From a checkpoint of a small transformer trained on Wikipedia.
Size: 14 layers, width 576, 9 heads of 64, MLP 2048 GELU, vocabulary 16384, 70.6M parameters.
Architecture: LayerNorm before each block, rotary positions, biases, untied embeddings, attention and MLP in parallel.
Training: a variant of Adam for these matrices, 688M tokens, 5250 steps.
MLP neurons of a small language model. Each row is named by its layer, matrix (down: output weights) and neuron, and shows model dimensions 400-495. Each number is 500 + 40 x the weight over its row's rms, rounded and kept within 0 to 999. Numbers have three digits each.
A block is one neuron, or neurons of one layer that tend to fire together. After each block is what it responds to, as a language model described it from the Wikipedia text at the highest values.

L8.down1244:503526530496486473483530490469536485444434597464487430462506501494534429455528542463478473521434530463539536508544548458591564575417561428560498412464465480460455483565443528536521508487415472436444523521439506435395533519522462497591530478506578546528478506511553536489572537536484471493
L8.down1871:528483545499499531531537446514524482518430573419488445470533454504490508529518479458489520558487507460567553552499541468465518455495490469486535425528489447484564474518547472509525527487492482499474507532534418420531504478411539522559516461444446502501482489499479487529550516472506470492
L8.down1896:497473509556533506557468448546465513489469500437539460463502458550509500472529488464534479493546535537543523548550494516496491586495497559572491431501448476516532498536489445544519454475449393439429543490506470504484516419548531572519482468545585539506542520505545553520502496455483469458
L8.down2016:487534473490454463487456465495489450472478568475425444516548552556554458479534580494571476514459567465538493556529471469539466584493496459522542485492431464530523524527438582499449533468468454517508564503463560503443516450540516483498469435537521486513478536511548546486523463519546494462
Description: Clause subject slot

L8.down319:456504504454471462509536501517463470556525564465506485539502463537528464439464506488518485481470512466542531499482532510421483423459488444411490427501518508461481468478505489510498465552493479590477479517564605493488551461600533397422515477497467505475503495505512452414476490473414481552
L8.down581:492501470483533541483537431451476500536501526323492507571469499479548505455532506523458512483507430508459542528472513546560510510443520468527558523467509467426514444525537405488618532493481468442495414483446526462496464511502523426491488506459534438455534580408530478492487476497535529488
L8.down643:468478506454447486412498551569459449571502592557479459491498357502554474542467460499474481544424490444537527459489520513508465487473403518526490562493479532469514487525453468481445558505440526452542469456455520479556515461492516496453507510448431525465574528495476489519468518530497505525
L8.down1196:521374521487442549512440606542461458488429500500528507495566498439456535484410472500514470482455506542468507470503435481447483437441485461452497527489524362437515478452544570518505474485542565519545389463531477524412529463511531446529574566532383500536525566427465519474472527471451519556
Description: Table cells and surnames

L8.down1122:512557551438545471472518489466492467529434547534484455528550518458504541525479550498506496534478443521450485493500441537506520466515449534439484464506510458578525498536473514504482464506468561465543594483460633476543521487535481460496515427537516543506470570503529426525447484577485506472
L8.down1339:459474563509497431461514518566450528482463525478477375573532488486484431498508483443479557486507494451490531473496494512517519474432540458509527490533464545489531539510520521522505531399514448526531424469411433469554504541472500488565476500480486531494516570548489432517510515482478503484
L8.down1381:433540481447462572469527514477564458538455509487481535478549553497422520546513517497481513517531443420471535522440480440531613462466506555566551489521520431552465505535516534454510501515541551501547458470477488438480448544500481503523528480551524511476404508595499513487471536515544473485
L8.down1691:536480529519545521566506529502464469477514487522430433469549414475596464431519544478460543508512481532490540524450536557541440489495492514485561488439475502443520545539515503450575489494554531505490405481418553522501470470569454550475487557481483508491460477469523471536484478548491446450
Description: Decade digit in years

L11.down100:490498467463421469506537574504482497492482503491536485528513534503489560493485465517547574499456508436494507529537499506417447525469568490455483543529490478426513454529441468542441576536453539439452521533499508445524521535509524521488545494539508527504441478495471503521523493537508527524
L11.down388:484486457448483476405495455496503515551526517448829536511499464532491532464472520487497515486509502521531478523510456517578230506464537483508484543490492434439546435480549465473510499441523540484452494494593504569513590453510521498498438445499468483486467498495491461538520490511488491451
L11.down824:502502446505458501486455507524493536475501526493697490504499486490403467464462545488468475524590525512506496492501490494491403528500535491450488467559519546509522540478448399544508467463499509529481516479652498543510519499488471538458491513458498513515489526575488513447495500447455453484
L11.down1122:510539496456545536540453494519512549505484481484714486495495466413536470574489497494445464523553506559481544520494452469466387505520550506506466501473523528498479488467468476538476503482460488456522512465636506520495494450559498488495548522509504473504419472504502480507472452509513529504
L11.down1413:490496467512483492592456544537490499520596469519548505470459441540510542465575502578476512403524530448529486551487547522455478471521537482480535524480456453494573462486482443483446522489429536485468480498580467490529466443504440460495503530548511494525496548461500537604539494534549475528
L11.down1457:526501538429524452499562518487464457539498470504494499483537491481471468484517495444511506509455548492600512535499496457526401437499533449566540596507451517508443444501535462475459491464482487466483565528514511508447588445525477579522473468527479494458450499502563538503461491521465458519
L11.down1484:529472496546486523478510504548524543458608536535611526519492490519434476577528546518468447526485539486489438538565564525495423526505531485466540449458515543530540506540500526499496507493516494475495479510532524544477522491501380481512477538507498450548498490522513423514486467432506483461
L11.down1895:532437477466548581572498504437504486487564473481512530526481498456516449496520500501402405544429518556536475559530489521430439496497500454473513502479486508479454540509522451452514513493440538480515480509643420510550422487543509573510480500545491485559471475556486483479506538521590482530
Description: Separators before personal names

L8.down28:547511448525464435451487504520530469546425540523598510497488529483482465522468540524473527504520435501457525503550451524533484563476547526474575498480547576483480524519507509505501442477491500475509589485567533453466457485478496523564499515541529522501483543520460490541498485556480464470
L8.down459:540437488511508498546537481459533516579465483492486494449458521534514501491460498504521512489506529527435523440503518556440508512526543535552523447419471560483478503453460536472501437526531493550493564555444436517474583550438460484553434561441530517573507526487522484457527579495460519550
L8.down833:493528507505444504567525530565509482439452547505538527509448425486551453557512547498504546555508484527467493546516526524482501511484478492548552528476535528568525530442410476526510470456435514513545506552489468441472430472481486477520476507506515581443520556474503424451472524555531534492
L8.down1197:473384465489472502495438523499498522527463507493507469414499479456464492502515478487517508565524415455471588501461497469491495491468511515481525551404547638519489518472488525520545514441450505569458513527531440512552567496560452537517553483482507593500522539505547465535493405532488479453
Description: List item separators

L5.down690:450438525497427487476464508466499526522526509512539518501571521502565491524587509505503457481554517450437524508524507531474536592493496477557537483500440549526488552482544537497506496565456505461507465525465527499435473485524491493467465521510569422455490486412500552512488519407525483480
L5.down1892:461456448477528576549429474535473474452513447559565430539528479570451542468423512507465472548435509500475527480515507477475501507529566569482462530524542463488588508483529507555522472539501471432521578437457534525496486459551492506527448503516484514494427459496514518524504541521524534483
Description: Music release listing punctuation

L11.down35:486454551458453509488425484511545591523516572504503419485467497480499458481518538478436509503506463464487460519529527551531540507523519523470473461511468521495545525537497529483482540485496512483499506405517519458501519555474501519586494482656414465543451497533581527452454509481476514548
L11.down122:523501457569482530464577398492491450470497511496484473489431475466524521461501567463441528498452562467504504483497479468585513544531540521460483464499557482526481456495560557530465535400450492539526504458566517485464522483504424507481509498443446560445476402482591496498505527517535482553
L11.down527:428441523453468509527510468475545498515524577451555498512483522464480499482557526400474456503487485514519533516448503514528483536524517480466572472483509500570452515523571570492530502564501505487568629435520498471463503541554475526524454490549502489465506494480522429547483472590448568550
L11.down959:525504484504446492565447555512527537558497434463480435367564525493460441451538486483520515495469519470496487453499485446574532503489473515481539509414537500507538472504519597555532441497558458532435538434481555512463484566465478498471474553459528493463525471463511533491525487423464520504
L11.down1171:416475464505483458526529483480529477559535536443487443507490530514512460491572567490519566507497487450508469487452441498508519477631484523456518519504501573535542517463531531510473421470550497434534571515520575469514463531499525471518469468472420525560392524496482472509446538514560454469
L11.down1450:463494516488547421507547447457488483538562542502508569573486477553538529469475509498542526451518537480499491512514478504512479479490457481506495497457504504452533519485445533537508464473513551541530460446483481518507518533511448569475431509524479539455491532469452461553516484495563524540
L11.down1656:543451533467460451524575508541503473519440460505480482561458538464512523457449499469423567485510527485534423497491500482538466503492478502510562531517504467478450524524508533547488489515521599493476523454493484506472494510441515467480508480532442477488501516464511463512533474560491483550
L11.down1691:503523458452497525538546515509473488479504498482492445494517522451532529529467478558453502550434500480528431506458444570475510527527538460409487435483544532503529522484478464470459587494513449446525442443576509471476465505501476512511456453485383538517531441549495538472531503551485419490
Description: Split-word opening fragments

L11.down222:519522492499471509540522412470476573495515522503447509549496466557489503508530550551526501540524451568370453487505561519542499578481543477532519488541482524476509388529545505533535509544505484472536517504519419493570504427460555484540498486491559485460542497449509502466488452476467521548
L11.down422:463575513517498460436494439524520484487503515550378457507464474477537508557483538452533503542518488409427520503476500500475540464468518491472464498542506471555520437569515501476503489565506437514458478551505555486570459471523480436485505597528514523491406452436574447482502497521439520492
L11.down802:500607474498481571420463550526489535491471495436442570502474475531534496435467545507477467476491468498495517494524510542491552571468522519583553460459510501507458492539447526460526532476516466492493494497481472529510518425496535419494495464477539535468434535469457464489518443483488486454
L11.down1371:489534459548478474530530490514453573508591496572472555470481525522475460446545524460520533569500457496435456542465556446538545527463504493503559522502528563418541429498465577518421529497449481534526548562542516541536431491455540505567520555554484512532517513428545503509509476470483496488
L11.down1639:529510508533545480519539501491489506454505490493480530559461455483550509624461477454518499527510536562416485520507507448556535520545417394500453511467440492456453483530530521491492567468430430534494465493511469472509502455546529520520533365521509505366550471512523520454552495482462432496
L11.down1874:527474442517442560482497440585517436470485556472470539505480524546446496527541499476459492526487404475416489505528504470539509453485466500528500537499495505487540547465500504465484578527452462537509507527460510469544460448484458545543533478466515461512499462474510506536550549495467518549
L11.down1918:532507546400469486446459452537519494523454520527444455522543530509511500533489546474560548518464470501426478477524525506547488471509440472519554525412469512492532524486467472488485440513593557523585444549527590466455535526503535487482453434575510423467517481520521564533526494470481539560
L11.down1962:523527488451540476536512485463487613507459467514534573536435488529495493504540465465527540489457450536503416475502477517488471482525583545481511536521467508554463473553541413515454562519486518474471510426577484518529501480499562466457457494476413495519485446498496501463450588497466456508
Description: Table cell values

L5.down1034:457543497550511435518515492526437482528439498516512520492495502443478513493563444513482456472542453507494430487463475534504556506432520494589513479509478493499515451439436459488525507489479536570490581549471425557478472451502535540511482487493464594570530538492514473491513561546476525467
L5.down1253:559491464484533480465531497517473552509430492520556420498449472534484527499496499497482450535495440566483453484449640514532521566530514485568484508496443527535507477544502610553496515521503446546550481529584469525552480477483508431528452538526504507520494546490515473539478480520492479480
Description: Table row-start cells

L5.down1422:476448518453529502447512504493439548432471504496444522497504511528543493518450487424482521488465475524521490441506475478539497531417458464516509497445474441435470471490484503507460495512466523567504475522498514516549531515529513504548522569430454527546471498446497442410450581519583519437
L5.down1954:515496447466500492495450450493456506557518522485584545506496532489442479510481495468559588424551526533445507548523476536558496420493523506482482501503487554495447427371529521496475460453522554524526471492517501439432546508571473568517509543542501538436480512448470469401413539475419526472
Description: Indefinite article "an"

L11.down170:550503434542476461538477527457504490470514488519495461427520470524458570542516495493486527498537531518557507530436485507522550451498459514502418534525487433437457537486556562519453501454506519496516496548534456455475529462514588503460463448464428531497566529506569477562473495522512485526
L11.down477:531527586500414465514523516469544549483586554430551529499543433472434487503536518601504521487510513488559515441525474563477519440509471493490459454474502508564540494414523523489461493511541513547475514564541522483474389525490560544528463546591544457497532552473576516537512450447476485508
L11.down516:481488517512498547495537534545401541488513551520451469508504480549477465550517553504447491385519499531432542495517425521471501475426533520507448482460474552547487511483567503446513483461491502527437476512534490509488524417542488550497467533532513565529522515527426565536495432490438464535
L11.down1075:443487514493517450437491457482452512515527510483510503553509451470484515509513466516512456445513499534473521470488436489456491472442546525454523464515506510500504476428511520482470490514435497492527517532560467466548464431535508545490479484534540524536458514458455444543506465522547536531
L11.down1084:489510484561478542540527476474548568513504454457540525448460504523506519551594442469526530467532449518491447512533415502496564505519529484487488510508502436422474450448509566503474528504502476432490477524530479460444480547497541500558497547451542500489487579493443490546492489469532479476
L11.down1165:506480410516452482462537498474566472440572468451541513519518552455513494452492422495536497507500517483551561496492542559509586521540477523511468414461523547489493477493572567430531478433548521535570449517518555483500472577482491444524488494552451547588467431489456493574492568485468475548
L11.down1463:514518494517487579490500490493490524484415536471498480505547539502493454553485519477515471508443521493466432466502493567527533440456470465507465499510498533488544547487513498495455524457485498498499451491569500521480486425504476483491485504480490505556433555476499523447495480506463449518
L11.down1614:529434547544438511495483533492459485501441502524514506498530472520528523545520488495563461496464520566461416521495476481519484454503499434566491444439507417513532508536534512455449480461435494492465412530572426488479539432481577540481489512558500470522477584502490475500521467470516499577
Description: Non-English word fragments

L5.down1058:491539492540489468582495538443493510529518450511505548483481458446487584475426500538479499455453497506525416476508555545387517537522425474509425504435487484477497497489520450483494570531504419485500518485482492483481543472460508480465467518522498510508526498553457511544463546540492508574
L5.down2005:512578537508511497591522507417516533481506518551508452503483440466476522441482480497478454486544438544513447507594529522449540531492416539419458532509483492530521464492568486485473564490525475493547475479514518475494451408494470506492516506584524451481456525564514556523413428564508491546
Description: Taxonomic name endings

L11.down48:514558549498508516507478446584513465557583527574519459493491534467547522515436562535470520531418515450423489494434490526538572495478545575495540490466413510569459529434546466548484507525446525499447481491438554450511553448524468497452445484535559551512505443489550496518493510548557472510
L11.down645:520446471504460478478464485508446521553450460522522519534486508420493517446497569462499544475545553542449432478472494502467491477523526487498545499477507476456541495444486490530498485461523546488498466482588488535547480527481480455542456480490530537441518414490482484496536499465516447437
L11.down840:444462520491496491492495521486493461466442563437412526440459486549445443495525492517494504481482452479461481514445502553520563524459515500536555472499541593394498442437504529462496421448453487466520509498444485518488456524548503527476403480514527527472551506537445511514481518547491481560
L11.down1189:501471442446518456480516527535494477514572483525470480494551463483485597473517428527511509499509499527351511501465485510484558514537472515501461476467489531455504558453582485534521477466441475482489514493412411478504485491554494532557489400490462485493551511445550451494485556500496499554
L11.down1332:521479556466469508546488536494455522493548501533565520489505503482519537514461535556519514496499523545437440472481493538546512471504501463461505505464465486483509466466500480467523511526530494572488527480455448559456521489459505450442450482445511518492477481510517498475468474506560445509
L11.down1608:540528486430570491617512525457502498436448518607561437526518498457499541509541456571460514523459487475517517549457487484466484513529502425524552532548458464518531497510427423453541495510479513532533488487488529438534495478468493503563491494434511519525498498595457460472473531521486473509
L11.down1617:507489548487475469518512480579506514515469503560597522537470520461446436515520497531511438516446525511456505515515465490501416512524545484496533506498473417434520531460512464468510505448401500531483533552485501407516417508525505523527449474524548541520523474472520532459471536462546474453
L11.down1624:558504464487538455534555485512441438490549495509529546467532454498519497463475519447528452539445476572280433461419518503507529444445486562533554505501374469522546521438482420504481492502412544612467496471491542481483465529497499472491528501620492490471550427495493530530518593490554491573
Description: Opening quote before titles

L11.down81:527513571536442522442548525485548499511464451457425466546537514461524474500442432544493519470525543446510493528509509549496524542503479439385490623502509498516475533474477458448485422517606516466558478515513426465513584439502509499537505438471503546546488541458506481516439481524491528521
L11.down736:544485518597471485488496521536515438476546545524336502489551496505492533501483485490494437482438568444480503431525502512592624484480439580521437529532563531472488507472538499466446549586551498507509485563463507504520497491468503557485503553489510578483426526443582544562496455542476442383
L11.down1353:457571484506533452467516467464582464503468522485448499536457485509558506490569539481541515477492543424504495477476549490491536590516471558436480482483526566487527522528542498402462473427451488459498562560537616437463569585478590491541531495441464515429486441485487461541455437614452498531
L11.down1398:546493530498438494523472502502555457500516473477538448459501451443461505555514498479497482515451495473540540491470454509542485521458502452485473528555491552528524500486509438511490499533479496521530481554559499509519484482527451512451490487468480600488538478493513521525482472476479479489
L11.down1674:552479509505537516436454585450447489548489475520450517507482520591455517507489451507483406479509521510494542490461486540553533519508501518541475477530462548505503524520430489491566507567546503478542511512458586502533448565502509473560540487417491474482457405449461545526498534546515522459
L11.down1846:561568528513457513522473488470482532506506457530473543418522467492483534523493530506488478442393509486455486468475472509507514533476403566540476548454456545504523504493530438450484531507518521545470533536497524530478481505492509506509536583454525619382457504471563616555488502474482435470
L11.down1984:449454496470526584562469497509539530511487452522518524538503459485469511463516562577447556477511462494478515504410507492503474553499526510465497503504464442492421496457549478558487553503488396473463514567460573529501469524503509499540505498502521475489509540507544493528479545522477539456
L11.down2028:472515577540602532463527597572475458497533437495497444471530439510548489483482497507491490489543471472514498471521533529479506490494510479433581463421496481528532478536509480432554521508517467505488529554485465532506501518551538475500478470437526504505438476475517500546495479454511545534
Description: Genus name endings

L8.down11:432532513463584439433514503474582482507434488465647469545478475489497560533439517486466562539485497524497464473479456555482488445511459453516510521515459510601444509453526500486484513495479525594505435455616494488461467474456478505466552545495468500498535527493562437466505493500505511452
L8.down919:480557545458545524504486506480479488523515534506513419481493494508465500456504518488381499470469535505454452517525512582492491571501484382478530581499576529547476444498479419508512502486458496553530516451433406530456458484562536486513416504509459511484499536462572480544548513482554533548
L8.down1269:509528502548493463574490460432529484510526540481422512433459416524518495523479463437549513548420530602470474466437494474506564510463492480489574467507505523463551471503548536584565554543548469562471516465535468559478537541500551571461516442563510504479544503491560522513536530518530500500
L8.down1587:508569509535536510460461511494447457523465527440528502476511464418462561497494469433561482473433529502491484449448461467591527547434542496576514507466456532543471489442475476546512409460527455449502460553511416573486501511498538529532541435567500496507556575448479483481468538534486537533
Description: Title-start marker

L8.down242:506457581489556519557539404445524545525505497494575481466518436434499496440564497515460425515523489487506484477477449536541407446446489511490492507517505518505479465453494463582501586480481534513449502438480554557439379455518450539491569453439497484499457557525509519487457536514564518482
L8.down274:498500574487422445505539411429493511461522496541621546462540427503504543467480509487468427493529523467437524548481542502532424480472576566411509466450499524559551531456488439525470511496529536513429482502546585498427466492527509515527512407480435416503476535551463459481528472464557487517
L8.down1644:445477508553523435407526552446480484478514502454458533511433483470500559538496445566493519497497512447448544366452459525404550412445473517546536517487506474407484553468548485544509428527523513486502460504452423431513467540511465501533550537511518509511586563535541435457461541535561559490
L8.down1972:496480480460466504531523468476477529475451440563613468472594402482468518459499485424487482557489527530474501469485518513465402517497529502445496505423517502498511505480544466538437524487435475488472541415561484479492488494501568524559486530435444488513424561548443515515520475444569573511
Description: Separator after list names

L5.down1139:495482522481491458488459455468564534553483488467532442485474495472502527550468478516457470525532502456541540518492553509519528468459563503479523434496565481527560542498514481460522514520519489530492475551524490470511493600520531401549539493545518488499554493507538475501522507510458499501
L5.down1154:561541506493494440461452461418463477533373546511466526507470511459444469481446512520518487478512467446517589439488510458544535458510523565435496494564520493508532522483511500506539456519475525482585512530460403506518443490442463475387454532450485484439506483482456438549551555485453536600
Description: Zeros in stats tables

L5.down368:458494508494454451492473507537477539504505486524571502458525498537492419480559501492453402526516508535552522551481559429559428582485479446567541538439470491520461477581480554558486531533497471448433429524477497521457522506475592467509447531500458485525514485570414586515532524466473500440
L5.down751:502526509509497526520559505519447458577502434451476630502484487463481494490555540457554450554485515509546473598485498490535474539488466549494508531546461494509457514497556539465556477584501429533476583508494470557506439520442502594536575611512501546449545510493513506503506442570463541562
Description: Before a named role-holder

L11.down592:516492462433494496512469518418448487519399436480494538500519463515459479488479506441488529454483500521496470506509537484581525476429499548483563528414498544555471505543538474474532475556482504582529475422507489484493533464609489524531497476500528471444561586495472487557486531511545502598
L11.down672:479535517523391525481559488474499521556438517553480525550495529483603444472477540465538517500585473515602380471479526472474546444519497554517504528472494393456489364523475514550466480412475506552502545543520500482443520466522520483451520544505546557504528517468429491449533489539488535530
L11.down946:513557474444419478533492489444539428450467438532484522499423515556495529417438478502569492500505511535523488477552475513502510528457557480483584497450509475453538459521564488481485489511501462529515516508505535483480496497568535506527526543535492524477550486463516457517537492498450482508
L11.down1182:518548515418528597448509509492482541505488473543492525498527448524489444497466489589521498521443525491526528483464507474551490446468531487423532546510497491456575511543550510449458593509518524474477466552420473506488498516476433436401490466463419546450515498491481547523469474530510528551
L11.down1254:527513468493487546469496490451508534464421430541499532486486475497546489509499492479482434509460539506534429443428507470542511556489462481466491560475418415542489454492526502554483510504499471539483545514539559438492462459521524532471539482431532504457543537507484488508504496510526465542
L11.down1286:553510509495528551464482492485473520485502447485484466549440531447450411526458538551578517464441479464458463520417487511515557515484450539515550504455506478471479553453489551513370516502480435475456457594457562494485553519485439488441569501531509515502573529487477547482449440558471501490
L11.down1616:503463541477534519520497456491495489520476535467467549502463539545429475523514510505408559518457483463545563535456508521507641425519500498478514545507500511529500537527496521472446529416505512504460484494469517548476554465494519483490524537547497437516512502567482454465474554550462437568
L11.down1805:517473505501416463379519533470495478500553488513506500491521585451488422476481553485469473502508457522509462534487443521517502492514524490538531533455568527521452495530490548501487511512475464518511524503589502469606571442431519493478522513602474484502488549487481427483482533493525477475
Description: Subject before main verb

L5.down1143:499517573546593475662463560526538566495513417530540469524493547525465518490546518467506541443509480614538425560501566572491557555478532615514503584481459570513496474494543425509541494505484481455568570471560556491484505531567553496531476460529424462541516505561493433417481534558457506495
L5.down1574:518481534508562430595580571480519520507498470480626446489555504487486536477574561485491517484580509522536469510555543556483510486563537511494535502404563565470500472473474376578489510508460532487549516504510502487482549491541558473524508429500405492443526553582513476519417526521471488516
Description: First-name word pieces

L8.down46:569470455483423503423549487426502567511544521522538522500557543541462517513530430529546480477543433494487451465472454517503475479519491567418491476508483502472533499437479511512431553468499485538498517438542465469531492505529482545498475502482495481482491460544383515534502427515520502478
L8.down627:516568494490451485527512493556425535531516457459455534563488493485583462488546527455537490512518479477473474413488508556541507512526474569501473516523454478492437550515473541612508473538545524457529514504552459565508432441511527555505490484515513506583541500410485520515539462582512428506
L8.down912:473439488466491539570463498549476545490474498562460488492482524510486481500562515490520484509528555541469484544477513459497508522484457518408517591532501553578471535480480498479459508487449505493573483467553480467465482419441529410538439435518454520489481451489474471460513545563482574508
L8.down1815:554520529550497544505485564536503499494533488448571529462509498492474522457505412590426457507546518478485498512408489516470446512507445463480448541490554514487551498515481502557459517499546476556458475526585442553501546516535494472473496487478453524486526485592470466520441507493570462443
Description: Foreign word-pieces; reported "that"

L5.down613:498496547552510482514501562569521494458485465442510541465507518448533456456480546489507517523523433576495483542530536538500484516465537457598456481493501559507495464494479542490554520458489465510521569458559558551539541439454524509503488478504525432483539552459518501491463509555494504508
L5.down659:511512554503511493582452536534487561525497500482482537519440509426603472579512505464566472443538421527525601503487442558513491493438527501591509481480466448443475463507495589491504498488479512449478586486450527410489438515530474481522495533489524439518502476405569426436536474529494499463
Description: Human role nouns

L5.down176:511522448561553431538469463527460462434466474468481478564519466517567466529511410588507519497502537575431470445460547537424469568472493517583488494425513518469541472501480477493510512487490514540503443511464486457559536443485463568521472509527462556505514433448496575453508500514525508506
L5.down677:508532602520496457508511494511499431419576542569553484529508463492453511419518523511533529513472525526541503483555504466505413451520548460470490488521462458480492529576468487534472543463464491534506515552560495543504425496509485497434465440502409536568444494486451509532456501431458449542
Description: Foreign-word inner fragments

L11.down335:523497511477488533526502514483490521473516502517480479498515451479453507491449512527525520476522513505466520480539504449510461530517506580569461463511479485496468495510425461491464535484557519497534542480519539552493471461532518445498499534466546530489548466459511497545468448534513523549
L11.down771:471497475494542446444506451478470396502563479498492509438471515462553523519414552537522466487487467509504486488499432498503481520446560490449515472514480533490533491435509593496489504505500517540516547500615496515626536431495463515471498517482410507480487417525485511545474554508430572505
L11.down991:523451515479489464574436512530473523496536542475491501580470465473483481553455556486578482541488436513474503482595532500493496532565487546527440534493545506516501535421475516505491479480484473579497487550466492500563561466458559438453508557559542503501512542484492433538514480506478522523
L11.down1180:481508475602494494572485477502483458539476470530451530516447505474518434483509571428486485469539453457481452539569513543464503467559457487555512527496432465526494536580542438480525489485489539529526486387516532459541487518488532474454533503515510490469488542497548496491491444575424449558
L11.down1793:504445480483488532465584492565540506457483532476502453508470523526490530544471578467465495577474457525487564525514510519534506557505534498460545549470450536488621485460551491524501488521572532503483490544470460501531567541491508472483489571555480430482447449506484515473442479545510510500
L11.down1920:449468414430481490514548447529474499487442534495482436550530426505481472542537598482464552445555536472487538546426483449557498520516498506479489522465427477553493505489512551478479514523537488549513476520505476529510517523590534513519514567563591458454510514461510527526525583486505483460
L11.down1964:493491547512483459538514528560516464487520455531509499419482496480479545502508575486528535503458527556494459514520453483499504444516536475477549473481566479474530556550558522496430439416519525480488464479512457494494527422520534491459516507493440497412497523530432491560504497440474468529
L11.down2035:433518479521492552489493497494509542451468440561397558556476412574524504451474488515530531523466472484454526503525583547495455476517526537495515532540442491538493482494443456431512524528536390578534555453475565500465459488539504496504513513529543466413480564498524487454507393520458545438
Description: Mid-number digits

L8.down119:442480479483498475509505518520502442500472502559599528473470510457485466505499475519501506487461486540468522523532482514489496490460498527429503516478446481488514480486523491501485459513498485516447527461518446495445508542496503431508439500515467507526488532474539549507447480504515515512
L8.down359:501501460458494483535455523499508498512567480548503462455532507506467401468500515470534484475483478538501562454534480542475476473552500507508496516463533473541561458446518523499479451500459616459452553538483492512560554505544446493544446482455534492473486416543510562514508492437540554480
L8.down1884:450432466447449501485465527554466501506540460519480503528598546527501528510543442475466503385554505482515572490560503542510527550472520481484539457521507499515538493513429516517541462473464437529476466521526488487502436501510510435555490552508485477441509597437528453519477454514483528582
L8.down1921:490464488477448570418506509517480490442544517480500445494561493492501460490486485484494496469565522454561468492503448535489491463566479546515526521469491543517504485486546458512498506437503505478466420515507605489447464508488516558491473544544485459528585486488573449551474484485518498479
Description: Indefinite article an